Part of a small language model's weights: vocabulary 32768, a variant of Adam for these matrices.
MLP neurons of a small language model. Each row is named by its layer, matrix (down: output weights) and neuron, and shows model dimensions 48-239. Each number is 128 + 24 x the weight over its row's rms, rounded and kept within 0 to 255. Numbers have three digits each.
After each neuron's rows, "fires before" lists the tokens most often just after its 100 highest values on Wikipedia text that the model never trained on.

L5.down102:123145114102160197130124110122122134166117162063138121159122112149087121109103096155107123108165121146089106106158158119121142111111107129122156111130120147140119104161170134132146124112158145113129153146132140118130160099104110133147121136120141152120121126127127096131135150114152191154141106159188112117124100121107124099113162119148159151139142119136111114151120123169114100125150110143102157131154143139170146142103137136150110089127100118143133133109145146147139092105145145151144132120173109104141126114105132121124144152123158117171119136127072133143106106136153143124
fires before: ".", ")", "8", "4", "2", "°"

L5.down576:105107160116108138161097143139117139125147142160107102094125152150103137158120127136112138115105134131146151121153128100120156092089140099149126141120173127143175098149176195085118108145111119140099135141157108150108109159137161116123122110178106128151108199109124116165161106139146140133137115143139057145142116141129106132101097118187112110139133122109104083129135115128146121113138139166126102112121137152145125131092126082130162074114131155110136131135140090113098152121116106146116140097134097125102150113139178150078109182139152086146112076136124089132129117147139162119
fires before: " |", " "

L5.down1547:152104139122123195126112115108121101139136109111159162156138130191123144125154097115126097125173132136137103089112124134151093134165114130155133113131141111160143115152115143142153116123138121128121120074129111129107108071153137141127079137141143148106157133187139134061093184136112140096135135124112143111118124121102100120147165107111145146132088176156105078143092104123166101139122131136113133148162112103157119110110153138159134129099120133129134121134116121109152131089145148156148134159098138111138165108166171106145137127136154136084133126144128151134122088113112145202
fires before: " |", "1", "5"

L5.down816:111154137122107122132066163137132158130163106139136059100167108107138145113144133143098108155111146149098140196067119102124115191104135160131091132144159106138157145155163159113138162144101111122150188107128140129074140088128173134101119125142145142124128133099098149150124133102131163131152172144151120085130121099153113102155124137138119105157117117136147120143146160107100129122152110108127142123135117140140168156170115132175116136101082132106098167130129139149109124096111131133132158133155116141108132111087164132137123136122122106168110113120112114161105134171100151139
fires before: "0", "9", " Candidate", "2", "1", " "

L5.down359:120150117118107121105104116098106096149096120095106134140142164186155135147119146148130132117168108153124110066077150137086153132113160179045102122099091139099116087127151122147142129094158116135131135129109200144179121118113127127137139143088139142105147098078140113077136144153134154168140079118114134146111141140127119144132133092116135155100092126144168141109125140179114181099145106141125161101152098086122127141085099098126122101103130168121096136161154095119182142102105123143129136144089112111140110139058129104125125165133108106137113131107124148133117147107122085110
fires before: "9", "1", "8", "7", "3", "2"

L5.down1443:169129119137100142145107139117136151100130142105144122160096145104137112136093131117154149138129137124131145109114114138112139121123117106000119131112108124144134130144152135130148108042137110166122152125125206119121116087108131117118120151084139113135150125123132101123123121123133152148140122109141139129151129145131127151127128123116125164138119152124133077111137137139124136139160136119138151170132131152116035123159140112124096113118145120122120132134129086107255121138106126139123122118094127132158088154124115094134116134103114135131130104101129118117123138123124146107
fires before: " |", "2", "1", "4"

L5.down324:162169187119145154147083128122115128101146158115143099108167104079075126131135132189109100139141097094122136067111115179126104159106180090139136085142144116136085127124140155097131148133109111123133138165133129120093145094148122160113175150146128104115117165120127124122125126099138063143123143127092098117153116166097083134122122149157061139116094128135157088101182154124155134140135153136151117146107125106114148095102138132156158134167150131084116169160151202110117123179116156120106107152141158126158167165145118152097127076135129177090092131142114107126137143111153125100
fires before: " ", " MF", " \"", " February", " FW", " DF"

L5.down624:127115162160098125090120109172116134129138162105134099088145122128105107122154109130179173067117131094194148177144118101082124129138134145107141131110144127135120127117147113189140107114156148126127125102057172134110091131089181177094083134110146106130130151149071123109144137152125106102150106121146116142136117143136094172092109090126149156108116091129102133104148104141135166113140132149127127103137134136146175120178111155157145134119125127113153145129108113157152120116116131108164110112120075152153089175128146136149144133131122123133150115170121107129109116146122128125
fires before: "0", " |", "7", "4", "8"

L5.down710:165120152112117098154162164126121119139161152104143106148108083112091119127128102161184112131105149127165126101170160100108144128135116085167148112188116166108136122093100102082138144145145139123127085169110136125101160125104155142101145097087123064136140172125119160157137168087135158154145139127127103099134142088100172095124122134140127160141072144162111111095117118134143093101113127064180149179144136135118141136118118151126087148124093101147125129128136123131123128124131154134128124124167190131120128141135120141091101166088148106122149164114147127148103122120108146125
fires before: "9", "0", "8"

L5.down1332:159153081099110176127122087144143096138118126095153188160140101147081140128121101142129141129178156144094107113101155117110109126155161136085131106145107144137137136155075146154107150129153121118149146118172169122112104086127174112119127123129105156101145132141146135134104138135151161142127093144161138130152120150131151127089129106124124153137125150147138113092105146123192118085133144147083172126141116100163175137073135127138152191122085139143116144165117159106153160137122172115133139123106132129163170137122096123131163098151125146150162135123105153102123110102195152130
fires before: " |", "\n", " ", "–"

L5.down201:147105151143132115125110128112153121128160134134103085132122103083130145138124161121121130112128146132209100151103089111126089188085133103114161121128134109144080091089111136162137136119143144155117127120104135139101118162120119183075178166172166124115130108119106155132162141142092117147130136150115102117159082137165161130121167100150150130181145112131135096099129124115141130129103118160129158132101129193129140141110100090154136130102123136151131173119127061122129137095124172150133100104116123118114125127128089126174123124119137125105150110142107136100167137146128124106
fires before: "6", "0", "8", "5", "3", "7"

L5.down152:130113101147157119118154123119151108101096108146095102139142103119143112151116130140165135127120149143097120157139174134127127138112124083156139131143144070149147119078161093142126090126138154119113105145166137145109123123071085120098160118145105144136137118137111115129177139158131092108124130120095102168135143118106159134104158170161171081153141112122084105122167133116201134128143115118151150181147125130128114128142126146149138107125169127084109171149123117118128104174127153113136134134110171115082137125121103138134128110133104108129121098128119095104189132114160173114
fires before: "|", "==", "===", " |", " ==", "="

L5.down2409:135118141130126154103103168146091133073125111125089186111157119155161172129114146123141149177130103170110086090133132126137141197149160144107107166108140136117126112115126147120150124112144122116109172137122180144105126130162118147147127174099135109144132125126098188153118103119159072138137124187120126164111113121143131127116104155145112124070146116121134180131168141155118138102119113122104103151099124113145171115112106101146112125101155160166140123134094136131156114123133137144121126124128142105154138154114091105091133132112106127118140159126108116107123140111120137102
fires before: " ", " Loss", " Win"

L5.down2502:138103121073135121134157159159142123101138126111123079113161139126114096138134128095176130087116159110136114138116145134184112129082109104132180107128126081087095119114121129132124146141153085083136106126129168100117135102113115100136144082111167119174167113140151103115137118092154110118157113118109123076115159136130111114136132109154144129109117141138147113126127141131142130147106123135161126139097138142072119087105127109134089157115146132119141170140153085119145156123097150121135147105117145155096130151120124124087124172079151117137123141118154143097125156117123150105
fires before: "1", "2", "3", "7", "4", "8"

L5.down1032:131116167117084136149100146134152104197158143107137153096132105132111122149113146151132113147126141150137118104134124108100116113120123084142078124144102133209143106096135095127114127132144138132131121116097112140111134101101128153125126093109136173100102120134101108134116084122126161101146135161102129118140112118106106160154123105110171128122119088160119134094096076129138127160106121139142131145210104151164169131149132142159085135148102104139134150121122115104131110115169123185110173148115120128157128115147134129083126119110074134105112130149109128088128112104145121137
fires before: "2", "1", "0", "9", " ", "8"

L5.down1955:125104106125157093118086117161132123174103163119144146118142120152091125143087142140121127148147111131122118108120128166135155162104127071119053121111142162171133094149132123089113153120140084136062094091137119099125108102195167140137140098086112106125109126117104148143137110096096136199146141092156116107166118139109136129162109129133106144117149113139136091119126124095118125170083127176105138113132134103145099153134078145167163107142124123116136134127138143116146144137092164156140127134112183098120171119106111157095107145110083084111128110152098146127135110121178131087
fires before: " in", " by", ":", " as", " into", " to"

L5.down557:173124144129145126158134164104118139124112095130106100158084131135152106139114149119153164124109190110143123144112108130161091125106123154161164121135127098137160171061176103107138151154163110106176096157128117140109077120128110120131152157124145131125118136132114115101132122155145123144138108115080128108126085078110140140119112128104153117164132104116124126123142095111158148104122148118109106152126106167133119121154121124143124158079135092101101149160129094149148120107148123111094128138123130130120117155155168127065129159162131118132135126131164118119124151119137181117
fires before: "1", "0", "2", "9", "3", "6"

L5.down2000:132136150121137145130113130169154146106093105122122101144129088155117091156152098158149170124126152123129095123128107117111127090096145108121116167102168112142148135138128144171153109126127133104131130131119153128126113074114162123134113180130131107119099132134101113087088123141117136142161129134155147097134085116127151123108120089099139106099137124151150138147175151115139134129097121122098140109104067159142097146131117130148114158138115147107116148106146119108130107128124161146137130131139142140122106147138156092168154146144133133099134115120138162123094144111112162151
fires before: "9", "2", "1", "8", "3", "0"

L5.down684:200121158085121121109113124138135151172137144131085204155125095133142137124097124171152183098087127129085139133178110114120134135129113119211168117106127165130117174102118129093136115135149131123163112153103047147122108135162162114135139113077162134118117171154132131108085076113121130123104133120150152092158140117155143120134138106089133131123081141128120180133120118121146117096131113148140111118119135095162101133098110136130123150148135078129140129127103106164131119139149101130142104158160113074157103144156135180116124128133152126129157110126150088169122102105104120128
fires before: "0", "9", "6"

L5.down1535:157100138125085118183144117136127160117118132082115141098144124120127153125141100131125096122105132137144098088126119107148124135107179107158088131111153124149155138146142090155182124137137158099115136098175129108134122147111112139078112118137118124143121152120104114120136126130147133114147157171117152124098123165149079151098124146131137134120118109112179155129134159114123130184099098143122150158121140140112099116098107162151094155105144106106109159139111119136123136132141124142040121140153109173146107159164132108106154157135121128110147151181131175114124152110158156124
fires before: " |", "s"

L5.down376:135102151141118176131128138098122126132129102109134173151145154191092156128156121125152105124140134176167087081107181116094117109143118157176131102111129138135122105141097114123135138115144088143125107095143108126106116101128131120117111148125131128114151144143146150068115178176107157080131132143163146137119121124117139146129155119108150131097114145124115079119077123092166132166155119148079129138169110113130105106144129089175111121084147097107168111150082120122153142098139129135126134143134148133132121133167163131160164128146182101089140150118107145125106104115108135189
fires before: " |", ";", " ", "8", "4", "0"

L5.down250:124118111110137101123143142098107113125100153099132105140159132114093139132145123127094143143138117113081155119138111147162105131104135135119124078162119162107121155096140194070103183115150091150166118101122149155148136110116104127127145113118090162150142133085154128126116112143117120132131145177066154129138088133126121135092096131116105113117164126147116127122120119130128089156151154135167128124073128135062201134101119149150148114140119143136130114122135166138138093156182139139084080117145175117155139141116132164121138102110135120127122124148161113092109128080117126153
fires before: " \"", " "